config.toml
vocab_size = 10838
attn_scale = 0.125
init_std_qkv = 0.0247
batch_tokens = 65536
dataset = "wikipedia_en"
MLP neurons of a small language model. Each row is named by its layer, matrix (up: input weights) and neuron, and shows model dimensions 80-335. Each number is 500 + 40 x the weight over its row's rms, rounded and kept within 0 to 999. Numbers have three digits each.
After each neuron's rows, "fires in" lists the words (lower case) most often at its 100 highest values on Wikipedia text that the model never trained on.

L4.up511:444488527486478455520499471490476518511479574495525535539534495603492512517510504540478475517586574549536482526475534533532473523521486484523492467477533409455482480455560526457518491451531490503500441488522521443506476599471532511507503496461495503514588501473645506476454473577507468510473480547562541499530513427529537451561470530454462498486495471510464496463534490514542495420457535418479511534485455448498468447488480518615447534537477514516531474520463526453454502489536566560554544478505507511529470545437476500442509509445488491509486503481488422453543505444509515541414480508541509487500455494476547539502412430440495471519550544470465457576485496605522476525519559499456510530523542494479479453513517484463555588488544413526505451487541459515524512501505555
fires in: "of", "and", "on", "to"

L6.up130:568464617508524454516508413512459486478471500541573453535540521481551442492538475503441421465509443495574494480520475476476489490487553526485575467526521502478498526515468496523519522478538485461567537514468549475572530529475504488473539472485529458480523517490582563436381479418578514471439514564497512549436445494475556447475532457533495472472495570521544541502493507497430428498588565522504467492499500487522502509489501520470478479419522498444527549486502456446442461487468483479491466504454512538453485478525436446496589468498524470419475526447486465443509589543502427516500469528527484465489544498455586434492474421489566503530438488535498502495472462481613495546493488506540513519457464482509510530544541507443470539551568469539525531459522484544448477461487483
fires in: "by", "of", "from", "any", "on", "with"

L5.up1054:500497530509551595552456467450498451498538445492520500605544485506523497463495444468491382446477510511480478481556425498485543519559512453483470428586444615495470537512463498488551549509510489503567457486524572535469536574555479506530483465495534448459469487479471544499576472433498468456542504470524481467464492527521575539452519516536528485516513631548483542499484478435532472558468550487470518477483473536547521498549438534550514499532480500527466522544429418504449527522498487459505483530500538508520618581485512538555453539465577534473502522512416563546524502513542532506476474523479550537474548515542544456498492523448472569505472431498484506483480538523549511431573517460478469506506480556539470464457507453479450467554501496449456523445512466438540499521518587
fires in: "the", "named"

L4.up1452:491501472462506585486464481553500515523514489495463487479463497436464442461516440543527500464567513611527476486475509545532537430491543593471558502509409493466493471455542469512503533562485491454552444555468501511438491546492497502510603485505499444577455458414495529485515495506383433520488588431510404459398446551458473442483527487490498542495501512502507511475600514482540525497480562476528434497481453504568548492478428437609517504509517470463493549525571537485537561546495557462530543507471521561544472481512511481514518489563526494473494500431483480558480492481483505484460462437461438516552504521471518475528507471479494446454395553505520457507547454528438484441484491424556499467474468530431531503527558473486523525405487491462538476487528500487474571514547521
fires in: "the", "woodvale", "of", "source", "damallsvenskan"

L7.up394:544494484497462442526463453500476506465516428505483487471447437398536463488465458497480504472511520527435547491467508520548508552470616501480510449515575430556495513518468483482546584527486520550533480497496539425603481493476466495523580489528477402468611439484519568478494492517549497490505536458540509470450486503518417493421491495503521470477488543409502504503493457502551457526455509442453588492508529498512476595469471422488519527501539448524508593472531563511479465522493488493514449608502488494465463496470562511501501475406586519530553471554495476528567482543514483544515506460487498498480488462456450451494518462529467479471474539503537560505503444495560484526513475417504426507444544463550520504501542496530491544552540511473499575533479538470484561505580591
fires in: "are", "not", "is", "been", "when"

L5.up107:434500498487518556552487474452537408456475451495534457537541506524458452568535524510465448468481490544537527515556540508511488425528531552544484537433478514522527532460479501464632460530521532494514472516545532496536516524512484529507575510474519489533550418463545505465549426475528479490536566498588423546501518490504416496521516488474501523521537499475544465408460508503498531563475561499526474514490519504467510532480411526500488564441469495518449572472456494514479523508514488432551484414539540461474445503517490534521574530496484443525396499456495492482428516487473532522526408478518504573570515494456458487473456436455533461507452437440526518489539486488499483523511478475485488519506582516481544466532458502515540456526511493519451470473560489540500412587478520
fires in: "a", "his", "and", "an"

L4.up217:544534488482572497465437474409450479464457515506487474514452487436528549538540493588519476499570491472503473456526443424453456460387473432398517468486506425558550486444478457445479618463461479461507602502507550506592537524474550525459530513477519572526507460428500457538523490500557486489455484547518418480456513478542539470485522444499399528499547571552444525580483495519476453493497493416539516476499505549514470445473501533444477515489463490525470513531553485493503459472441448487585418545516463521503487569476510574520508535485481506466490477515543411450491505495540481550553419481506491492466520498510538502508493504447483479563533517519479415535547551577467514506500545485515491509476509472457514496450473552533532532498490452518488491474528525496524554470562522
fires in: "of", "the", "a", "between"

L4.up245:597476538472456463517491501508477482515470488524454481419510430461518522485486584518498446476501499556503500547499543493521515447501480547539506429523480493478451468600435413548490525458519524489480423515418506480518513406528516446526470518518507508506509497483499529484489430487504480501472537497490533444353594449511523564502525467553453536506569554517546512545578518461447500374540557475496495520489481522555514521482528430459484550526508497519515475577531534504467435497475509491500490466492451562541497541474513569532498496432508583525500473534494468460454472524509543415506544488485499559499504502455479539506495516461573446533466546480521506490523495522491560550524472543513470477490548469480437492499502442507528561544458518473535555510569554540536587468491461
fires in: "to", "and", "from", "of", "inside"

L7.up1370:494526491477496511511464428531473508555536472518530495485465441536484505498549490461531439469425478498586502588431525498510495602466496514454552503454481574502565479436520513507585496464566482507487511535586458481531455521540495520599545505558509551492477535499459538528529462536467545505508544437477556435508567503486520551505406500430484487488477446469455558537446488542499413462499571514456490572452451532434554550481500484560491572462464499444541483472478532515540421495553421446487514467590481462489479536501469505478461481453482502414503463500517478446522474515527484472472541479456569463584452481495480423486594536545490499505487494508491468469525517517523489465498487472519582484505487513524512533543461499535454477438492441460487515530617569526509460537485500
fires in: "a", "was", "force", "who"

L4.up290:500451477555467516457539444490463495530470524522494527487494526482459521545517413565460569528473509504509534465512448525523451465482453472521460546523489473428463530532586488516548531560521469490554440594453530500531530519500537542487513483505458505483552516583568579510519493532483404417488502533521470552488473537524497558520487495560514597460500477531490479433452528537508579550389538448401476513550526446512555490465405500454520441495535519436499505483466464451541489497479472436531525554459555485471483513540472559574498517382452462522443583546491540409451515542427500463525554461502490427555521451463548472446472472497519478504442545543416446527551475501420488460494514539515486566515447490530493468542527509469446497448449494462556454464510489520481519579505496
fires in: "in", "on", "a", "at", "the", "rating"

L4.up554:531509522545570439503468466501535571526528479549463551486453531466435494497440506483491459454455510511460505590462482516554513523528559508446518456441509453570509500456437504515459475548494509520489486463459546444495576497491493483597515512511456484442467469544552513539510514479528474527553475529498559470467448502519535535507479450499551520554479543455510469473473506556408465494441483442511506493514562535514568506487460447503482502516551453520508493556466469511522497506508571573460545529559542549503482466518475437471490486538401515492500432423455495489511441485532510538464510448533540479508503452537502495479483533408495534497520534457571568512455478539507486504540547513472515527562524498507533475471550502505612580469567495501575480485539518481492590669523539
fires in: "was", "be", "were", "been", "not"

L6.up1434:579486531483459523528527547540477452553509470563436569450497523560557452558587483442443490464442495529488458484481482488553522516506515483457508522493508485526519525425568500528590562541542539465473520503462540478486444499507457527540430511505477474475513538512504538539448371490476454451571452492481500435506547491453514474471506490562555453433533466449479511486473456523527495493508534572529501526526515445476471493435471545465525501525487495446539529479436517548518511554529495524520463530470476490444471457520451532431472492414531400437474510516443511482430549505532489534563417549558487497427487564520494474477565476514458419416472512500555601486475502484512468450525529522481458531502485560512479513480487508560558488515563524490525524511583465516459552570480480
fires in: "during", "from", "at", "along", "on"

L4.up248:560405530506468547491486491455511504461466536498483542483481495547463458527533538531482460551543505508480491528523497515507529519484519497407476500485547487501487461520522599446505519574510542535434522560518464461522497447472476487544451451583477426480527493597484514526496528440469592470537570459513596570553514459502493458520461508574515503474551552487516540508437452596522515476539523513497417507462458444546522523514423495545509500543465507490436479500460528472571490470513442486500468523619512511518541555507463493456551449471515481419510613503493530466470425547509484502533473519483484460541547461437497469493533493571498501514454548527503530480456456498503535475471542560517485504461543546545566519473498520494523484458472492508461485510515557493549454585530489
fires in: "with", "a", "raf", "have", "had", "was"

L4.up1385:524449500523464543566507575484564506537551459576512506472493505504520427513451493542446495504467507527471458475503461474439434578587503431461520514609456479480433521538538485502430477470516500542496555427489498437497482461533536538517463537451503485592508516485502474455434555501450495570558540546502505487486450527501542417513560493507580568543536553499460546509533484448530518493454461492496499508477536539473525436441447484594512452568546498513520448513522499523539475498512427562530515462459491441492491519437493539537489486444564434450501502517412453495474456485423532536533451479549542557490473449411556461478436498440498435484478496534618502490512459463543511552540512475562490442514512548436534472493519507539498537432496476545483495549458504479490503506479555
fires in: "in", "on", "of", "the"

L5.up1181:488451524535486531507489541539512503428471485468459511458530503469455505458494520539517503435475484499494504517583426523524480571509499531533478446525513486560514461496485517509514500513468543530512520556481510527538480512529511505492508548494517526585464520483484467496531559531500537529496474588512524531526538515494391529449522498499492533507517497484467390482569476459466443566540492510481437490531530503560493469454586544502548569526507520511505486555437485468492466504545441492498475506524497539526444446433516484535492499552506575494510516412548474474479576445442529553502481520538484438504493402454540532509476593481447505442499547524570521485481432459552519481524505480493449494526460460460549532446499440451538471490448476551504499497421470462518501509446499
fires in: "s", "an", "its", "as", "was"

L7.up1153:483550487483506535548526535492474511427375522431490502454564546405519477479435471534556501498494442486509473485510503467519540474513521490427561469532494488507439528495565426487498429480534483521490480436496536467503466523554552421496549504537494567501513521528506477500541478508478432515470489489517520484487490515597525444521475466556517498513489481418563496540504498503511479516439531438575485402482522504448505548539468432556507510517507516538557529572549544500475515485476567414526446424544493503444504470528513537488573526401553464484480494497458489479568507472433431497542525517591521465525477426456549453524545531489544486493445545515537502564484526561577492487568411507486509475496513510509564477522507491491428550479534576486494535519455544490524516480589478
fires in: "the", "not", "t"

L4.up152:477497435469473478446496507510540539535471543545493474423484471500504498533571455485492535511529504580509434504501502463541486476472512497538485519578491487503541508583472503465486533563528458558599504458429472593523484498490490474446536472495497453519468523448484482482506516479391516454536522513571530515549541502509498544543504519504471482554439549488478437523538561406421516525483485486503529495514443442474529494507560454500461558460495494453508512440497556491499569472450485532481503511473531525490454485559563512532490472548518515534542518572475463545425516482495529532481470521524456508528517441447478508411494480472551445584466517471488417444496471516387526565524505557487542502491489493466544511605573589501429519411565541452549503492450539503504503489398498
fires in: "in", "to"

L7.up652:471520569529520507481462488488527532493427512483538480499476417508412539470441499538447540583516564598495478535466522483496491488502519536496584544466522478514491441439500478473529546496442417516518554531529469502461468582468497527479505496532533502475498585561497480478518540568551534477500474537493481513573484511492493469548467464465451491479464530466509539474541502539468542471482592474449535445542566461441529531476392453449523526551505444473543479544494496532542442522500524529514503514546511564458535490555518492432569506459521539533450499419535517504520499538516494480513479575431482534516489445441439462461460420462511524488437471562496466480485461469510518517425504583481488473481571489436512463460487533472509538490522426452497503503534573529509497515498478
fires in: "to", "not", "would", "he", "and"

L4.up1243:578501486451484509461517492573500510496449510442529436441460442569481527485454537526477531468534559547494555464507545509429555526594545543569493582517539425576442470567471499555590399474514561508528510412529452482454531453503480506448480504483526509571447501491477577491535486534493536532525451480490478519500518476481487483526433522554495550475401495508564484474565515567495482470472560473495481577468481532529487517478562478497448504520472503500444479547467484474587505493495535503468509521471472505491498520517530444419485445456469511455488461513454449506514478493517530423475484417539504525520435511471445461561435545450531480526443504600573541491572415510489486518447495450520437486529512498554532497508476504454508583438447553498526551538546461550458484511508492
fires in: "to", "and"

L7.up887:492460466451453444522457469468494461468534477566564529550526461523520490530570417412540448443480454505417443515524490556509578517496481485508482542454496553537498507545430542471508436479511473657500571499521506510451474508435538445505519475501558518474501431535469573548526544535520484496483441415492495511486531489488494562491473468465517480549477612511473510430553470532523468426509577397501461560473478558485506486519505585493506424531477488473525505500498465495518452486537519601490495476545471537466459507487528460445520507529460527521508494472468519481521443440503566508550516447480522498506548509470540496457482490471471488521529494421497524463532541452441417519503451628508459541514550465445463495503532518473504478519522493553515560460482495534547519573452510
fires in: "more", "most", "and", "very"

L7.up1055:482494389483532487538542513472518514554499473481479460495504549450486516489448486613488475541503522517487504473560495502450505493480569507531481568510456451501522523550500446470495516511516570452513482521421476518485492515500547495440583528480482472467495460488551523462462504437535497455495529510536483481515457536524458477468497455440567503451507519492576492529608499516518487428482520509484481479479503475485449427515498480484451460499477407530409470479471475444456518533498574509598487491478494465476508483566467471542502440534492532469441504537493525457549514475505511456504528551551563519473440497446461568518389479501468538495451519459534524526503451561464472419509434497510527532527589480464532499474576489483495475457488571476589518508483499461581498543536560
fires in: "the"

L4.up169:469518472529533529451455504488520510587489443494545477411546486483505547522512508521490489490523518521478586609493516556494547473546488465522515493496473573590482498515424510477516469537523475504546474390443524478539567527520466517535518513456464463527457493653499468494497486484538513482495517487554457539477512507473529503480510455498482455560518511516556495448519506485521445491540494498508495584472491503483498520492469470537551580504548455420405531572510517437528518423562515487468518546469550523500519540495479439485466488537491528492495545437521494477465505586453548523508459552600520486507537515474534487503536549494534560451515499483511461536453419518581484507493573466389475413502508567456501531491535513461507480532467460476545577531441505476553464586468459
fires in: "a", "american", "was", "s", "an", "been"

L7.up472:498502516511502467477466435548544530546506503502460495492521439477521406524544523443488474504489523513508426544553534457455432485424511479624519581472525521522441618487495550482517492420502484553464486513450506509482413521509466502459487442466441469474478575555484518446564501532548526551503513513526431528548439539504511479504483510509538555547456457513531449484568541453539539438505486520449495485557502489498542543520493515507548503467477484517505543515444483509537471476514480465461515430543445445511474544525447492496523570508471506554432467527442459514522502514572561546458462445494468568544486426416533440465470527448536394473457518496478497433538496522497457495513449620518470490532525479484411486477526516501487505523574570520490500523451512539491509437569484
fires in: "and"

L4.up799:477538534462444515510459535450519492536513466479496546493423465504496507507531527519455399452524558520434475476606532526574472613517563483493514493467528558477474550498481509419522506591554476518597536474434499433517509562475528538502444498538456422585519503501498529444437460484477521467569470517485526533483569484509608540463439543564511530525471462453489487515518467404554422514545537507544526499531513489471485528540549454494559508534428497536583479571479520463545529503487520517496499501483483425525523458504480501581535475408484446465555468562531476476499428525505556546573467534543550487472480549490459542594496491580554501504505533485398454449467491512485519492422453521499506544500457498497485496534472480471497501468546506401433508541542451581470503537507562
fires in: "would", "may", "might", "sysoev", "will"

L7.up215:534544471543465492541484465544522488557461448508489555497539447464453431474476528507461443543464495500458461504512496569652415476476508558461511502469587485431475505484474489538480490506505511478496515489425380505525557541511519490496478474550521576477551526497554459523520493421532485515549558481520474531498525471510527470516483502506469474489519507412444499520496406422441515501475529534486537482473520577471577454554458509553470471474454585491549461498529546528565478552478560442544575469499464484502461424509497469489498486446483494491440554512489462510533499524433455502498509438585525556498459481512522431413419541459489464499486483563462435489551484487570520484558447506499560448555427398506453543495548528523528510453558548512453502500502538473530467532545439
fires in: "to", "not", "and"

L7.up157:485464471585531530541529509480541452492537445466510503485541485600520464533474558481561478487503439476483487496512447553589557481545481506531500508467479444544500490461523535478468543531492510557485473517498476481509554457518504507535496415516594502504540561508517477483455517475457476454540551508520511444511493460525465525523542444529521441610508478498509510409514511562532465504494502494575495510412483473503546547472455445538478560537541477583529462467476557492548518462508387449538453471520488517503524508441506473583483439504503472442447527528490544538464474477499569513511507525549483554493391441442612515458551446517439495528430469472538446494503491456518580521500539514547448465542505529417522424472559472555590562477513491467526498483468430454465435489482450
fires in: "a", "is", "are", "the"

L7.up733:535480451496548453590506543524452485518464485476526492469512536515555499482484433543489516524533353511510487521513533517517486536570500532539526488507506426485484540490593515532538524423506446540550472419503461511486539496503541497519494492485480577551514528494587536508446557472461539475503475491505454520479523476513546497520457518527504495494447533478448517466547533490537518525528522462476511533530520572529483508535538471555431505439505462525467469519526473491490460425501489501453535492498516448506508504526426525509488543449537572457560546480499496489455601482416521471520503532531533485531471397467521540438534491449580509418578512562599483482502526478567545478522485478499475541437495440470505478421525508489525537472460491438617498466558553547466502510519506
fires in: "in", "with", "to", "a", "and", "as"

L4.up889:486433489522465477411508594525545476484457560514425527463522522505531533491482485479506528484500487472463497582515491467479483516524479524521463494457499500513427473524419490502474492482542517455517459477534540482516528525497497438497515500518593537558479541488433511581513505513571559495460512551566480568458514552546445527412429521461497509483506571505483511475522479599555502481493511534551555493518514541535537539426521489471477483511387436560443580448465586483493493458502530491456479468496533522501508502405444486508563498480486447469507543586471536496459556413569471457486499505493613486539477467451486523517509484451475503481491476493466533432458539515486552497503531495457477490507506568452533515506548505467497552567487495454545506516491504585590500584464488
fires in: "their", "his", "her", "its", "s"

L4.up96:547501500589581512448491433522465516465477587540443506478536433482471443497498572502511489517488491517451583542501540488492574499475497452473494493496428543512506474506463561523514503464515498495494576516474470503485496475432469524453537535551481513475470489583488544445524572512554519545452490490489478545498508553501538501527447536459560469522505493536508429507471500506487482522438509540530516542489455462460490476494477485485538515520546443486380532473469496452514508521437501546509479476463537494529497579545449430444512589463498517512519472472568501453504483505537566518505425491531532486538508502547505548524508520443485495475510482503464502498447419480441462446498482534496528462526482461468532484499607437513557473466618477470500474509527434435530512380489460
fires in: "and", "then", "eventually", "occasionally", "subsequently", "also"

L5.up1391:532462498531503427468474579527571564473547598499471501495440401431463514396536443512482492467478496491485544493451563494466536486453494556553494515586506504569553478531440512486505513502555535568487473502482510526493547399541524454484471496476494468537621455563488500502456463451517465488535421492553497560477549538538522573472520456435451516516507484440546520537510457498466556419417557531546508535557509481551508487501470462498531539541534485475435498465494613474548471497491560496522456496593482421480478463522506453537517500500451502515594487478467497512443507429511541455491460544525473489518486500448459511482477397497487499481495479571483490569541469508566539520446456514491485564494413566477522517509444527461490481451497457566557494508538518515513559455551489
fires in: "to", "it", "and", "they", "she"

L5.up138:478494531545501496443433449529501504557529535522474455513493488535566573481528501508517544428500481535487526482489464467473603498525484496523549480462577561487538465490541501504474465462522465441479468464482564475532507520547449519581497510520536476509510489568505511535425514473526493459475494497571492439488562511485565538566424468506479530550452524499476559506491513448502470527491479520479508497417522470496534529520507447544526551482502497486503498497465508527541503540433514423480538487546506511526475517453475564496558527479394467508436463586465521504446464547550490512440468495485493497530536448480482468469499553532461553577539466604463546523515543411565574450472431468512514493491506503557544581503502445455550498532481460450459469516451474517570544486508479
fires in: "her", "women", "was"

L5.up889:495449502574461468499491446548513485569476525492490541434500508578485429489426509467503485461471491426499407530496517542531526518438536532438539550491470412575536555441457534523483485531544606566571517437474488477555477443441499434559557524562491553470513485447553496553600469486483494568550551454525557516556465495458522469534467415500488461466538568522553496421505504497487609531462550490486469517364557525566539482493489509527468489498465586439545491523487507560459553552511499478514515483483503422503490484449492447549547549480495511478484486518418480478475491493515510513508538508508536555511494497525507454477501448409461492486536453513482485523560509465508536464489487481538527573504543513489550506466571476483462539428473531473484484510478542457536515566490483
fires in: "to", "also"

L7.up669:528545508521553494567451542473422538524539507457574548469520518530537444549465462499546541540538583517468474570519552483509494488475490493484584471495513563502572481414478491566471484501597501544483473506513544512443515571513532554513489515545492543552554476561527524494600414516600514482546531520418534517491532472478448467471517437515514408514443454481448501469504418503518519474512572481474513474479523457501436492574503474503554520555508521445502519394428555566477464451486486509587506486528466505459503496492444502497470479431455577466479529515498564523548486496509480522452506451467521573501486514477487511473450483507490517499566570496479551440440537467517561517459487514504441507418456493495501488487463516510483542502456472561462472544535518507483467545485499
fires in: "was", "been", "bob", "to", "being"

L6.up539:517439495500464469483543489509511565413452511526502520446479521465455500483524500496470502520559464510496506540401555588513469542479544504426512483567518547462521511462565474517475457495499477518508469560561542508487514482567570466463493474544479467507426517511449566506545480549449522509476516455476508439480507482434467501492491624453481535516494471471560520557538538469492477469532519511489506529486486485513482511479418504512459508473505521561550446523503562465499543515495461493449471522481557569475514500557494525545552571472458490529472566445540467447553501510455527533486505585508487473520515530492440552537529454482536504468482532563523530448513542491501534483466543490515582482432486465548564478532549476471509466460461480482551471564508472475534456568498509
fires in: "the", "on", "character", "series", "manga", "season"

L6.up1494:506485478505501447501483526536508490511533452475454435496489445572465455539504479467601504457412516573545493530487482482512549523514543510538519503465470515508517535489497475511527601486527482550516442538527534501598463471487441481546462498585489480494550485544459551449513503529502474446477481444500530574508492482512572529542487462485483484519490506494575435502442527469532509481515571521539451554500529535524462543513513525518491627413522479563518525482470492412440478483523503441501496525516541539535525522488433489472535483491515558507462538446560455523510507491512531486523503560506450493576521511448501495523534489443568473521442498541494469447481497586531550569462483544474449552519511491475484422538510547501473540507492470463491532506536519492464481437417520
fires in: "and", "was", "but", "also", "who", "she"

L4.up214:469473476564456445499462443578484510493528524524476442510459483495498556444458464469555506524480524491550576540555501493551466525467505493499550453508440446501471494549495502521466535474551558468425445521514559537446499516482499545515463494540540418530554420553511457455594504573435503467564467471505540593471498463527526566496519542482440456536515539509440575501562508470453468531491550527550484521501521507543497505529491523438463556473568502489506503521471429538446558486501536521466443544478551500524451508469488503503475472514466543419495575514473476479603472497486477502486484495482454474528611593482551554491549511495558451522525555514494559484504514429591569484412458514503503488459539498434450498489500447437464445507471492477527476542561460551501459512487468
fires in: "the", "to", "of", "at", "served"

L4.up961:523474500565558562432426502574499386474526479526529535531583540448391496504466515574592501536431556504485454492516460539545523517547513495521511435496511486497460535424477459556508494511491471488505451521433518497448498581559504522421444491487458495466476492518495482513448500476518484540504489538551524468479506501591530423489494472542566513507592496509514499496529471512550494524542546539488513446532488504502440461464576573432477610454509537570511496515537467519507541564499422475460509455558472510467589536446554471464502487492462496504573498582524423512453522449528540479467473474490590522524475463484502485490558499421447522494535484467403515494491526494515569560537476575524436510443456569506520439597547496543445475512564514461513461426529468448549483510474522
fires in: "its", "the", "sep", "s"

L4.up201:506434469508588504461484508518481511524547478530483499544518463461504506434506530552556413429443456477527511480413426530517565574600465460489469478511485527472422479527472472580527435521537458520521527454541463505539534531511574559491447566520543523498501533504483414483444443479490541521575503481480508469501515505534439496444474532489529512531485523482500431521579488476441512476519506495512443513451497526389505494528527567512438567553555480474489477513517496509524536550492495497513484544527566446423460456481559540501483480544493510505524533495486524573495479492480513516468432551564537495524453517458564501546509536498509520520566498527494517584511442457519458544522596562405446481508455530541494563567520473448457525468504505485466510442528465457461468491470479
fires in: "the", "a", "as", "svensson", "of"

L7.up203:488515455443552464442502488500469465509490533539526565540446518501452530474462487494499480502518467523581566504510419511516509420471529517480464472543459473546448526471470498444563476521533514532526515482511584529575511539491566457496522448522446510502472516487510485494553472488503520513479484499527571564536415524583507510474481509542537499481550535503506463520524472473574476469481473508531470472470447532527453450527453506467450522457557519448524556471514423508438496482441447479490499552506428398550465494517449592451478490579507461444489567504447507479494560521429473541536569524495522507484535422510484508507467509449494528577593510497505491442473476525515558482438442501505539483601506472572490541559481524585534525514512461466518536525436475459512512510542446
fires in: "a", "the", "under"

L5.up388:599528495464446534443438501541517522453500467536460516453502479487460593533547498581579511450467578499529503465491502549453435469412541534563496559524478480532513515462536536448535531540509529526518499445553489531564576502457511466507495492520547480553514567520431495564555467519534467486522446569511567510525493477517467503496484460499501488622455560425528421479520509489518580510535488495524449510478523534560508526504555580433470603472540556514525508477510485502516529562512505432469495517495494474505475470550466440491527442443440591479480482522530490467475492471481460581465577484425534508473527501501494494486516464522529453494547532479529462459499514521472496526504517527458539455543545555505542468520450479475520505494502534451454467576491558552537476506491477
fires in: "what", "making", "makes", "to", "despite", "have"

L5.up776:527505489501541549440579546460463522529502440565446481453433535466495544517457588409507503497479487511497532591476424466500423546495540467444517496518439490492511494537506500479483488536531466490535451449543496538487480453509501476483518517551565505583498438536465516495538544526548527516445523500485510532477563483501519537490489502620507478463581560465537462490540525493524532521500576472458376529523493504581529448496522469450489492499471509535443501591464541486523484498587505467506454477475513506511464448538395472497525477475463562415483441501474548509582502393463442514541495528499461564466534508480545547556540514473507483498476529471526499548525531498494468517473445479451557422480483576471520466444535438457480482462456513444525521602477503552480552544568462
fires in: "to", "along", "on", "the", "for", "new"

L7.up439:573498544536452536623513492507543568550488487494558513470520425492517496471447526478539486491507548500492480506494509534557489553538473521455476478476515448464521517474470410518547522507567455475538499478403493458529473517513510493477518503503531484525459467529440478477540471493501505514497521541556554515506489511503522556526437515501516491503475497450517519528568520517441518486476485460499512488448507501502575473478509487473443503496507548520530469522533550539530535511474566461455458441541533462465430503530474525467556464412504530515482485526495524496452527543489487547524552467499513420477571489523569491464435507494476422521446507557524499484524574518564467451535459545438567508480490454521456547425510502445515472563536528474474528560495446441554576486542430
fires in: "to", "would", "not", "t", "may"

L7.up969:505510558554466487555429467495541453466474512510507480513504498515538541522533486532499476551497508563524524596517410573505522495494460458463576489471474509459451493569522487555616440459584518536528500516429517458518468529494514437526488443454590565583503469530528545488463501468522524438496494440501460510496508511466510492558518515469494527503457459499522472511519521467531542505519446558487550510554512511543414487498503444526510464559494460476461576526493444508549513417468551511556465533511469480541468499496458492472507436508481529493429507490489512507494443479464558505520493531467513520487511544507519478477496462464530434514478488481512517480537535457600557589547456539481493525465591485437483533496468520440549517534491471557556467454515498458532473450444521
fires in: "to", "was"

L5.up765:516491543569504524478472556488512455505450466530439452467503522518503498515405473543566451477475460507446505502544499507591561522574511462443478455535479566479418544459463472522494519496559491467560500491542505503469505509579531450521502503487507493514516495504523495458507460521507455521509510486460524481441477504529539452520571531462456455429502487585471482506573501493545426505486513523505501518435563524473481512523541484524460534627447497493489526555487537458527554495539407513545513493485506488503513500438562469588577424533576549503489459459521503504451467525513518489466495516574499554443498452455490436553539527476479527510533485489564513504441553557546508513533517509435476495591480515499450454566522506518390561469519503433496499515460498473491473496455462
fires in: "the"

L4.up1258:530541467507460501495511515503552544451511495512503529474448489514473491495526514471446464543504481526565581513476485545452539510467519458448513514531520516586499462581494499559527476568496538603508433461483468415446442484503481490490492458543475541533382543545492507450518465483523512526468553473463536525539542477500458488524477484443509456521471450496537461423498456493432488499595548451496567487498510529487510521507482480475487474483545601525473474491494502470504465507486543457573542483527479430435453459534518421513523547421545446483503521512472440512452517504503445502465539546552561515452476534501480493495532528454546492480438548558478432535414531436527520454525516442553503507458543517493569500486521567488480534477504475479563516522503566519606509471494512
fires in: "to", "not", "t", "for", "a"

L4.up811:462481450509458464473539475529499495583421497474534512543508505436503436444502434513479444496475539526576501460499472595532592547479554519483421489497391503502501507504519521526536600494525504486494491516488458541551541518477534512421454530604447478479502471531480503486491552487540436443540453502432492512498576471483504498505505528514538554510514548480496551515537488497481495557538538517556487489556378464549424493511475498432465486485545496514548493495480428477562471415438521518547476492477478503444492509507473485547453416493507461493510469524512539450456459533439492482456575567506473507473477521544524540475489481461547480509497477504453457479528552494518506485457532464486515496561506538450546516445503509568482497523465531489516397514583445514523507462542555
fires in: "the", "during", "in", "to"

L6.up1143:515497494471532515492502527530458529518529503486531528465535510508467515517431445481556533521542566552465437488489482439525468467518526573594504525522497438507526496586603554524524436546558494545464482478501499457453536510463433481559532470465490495477617522510458482507397469483487526539573500565587437507523517463522505501527454425557455580475465467518467405504518507485471510550507527450462444516543492453474463541532538492452444490486521473482468491469435486544523480536509461558525497399487531495581466490544502504403572453497465478502533516501436491510447484530495561592562494444494522486527520441487508506546467445473523478529480467445500478456467484529580501527516557480438437396548462505489444476508584515522545486556546469455564493492554484468507478557471476
fires in: "in", "inside"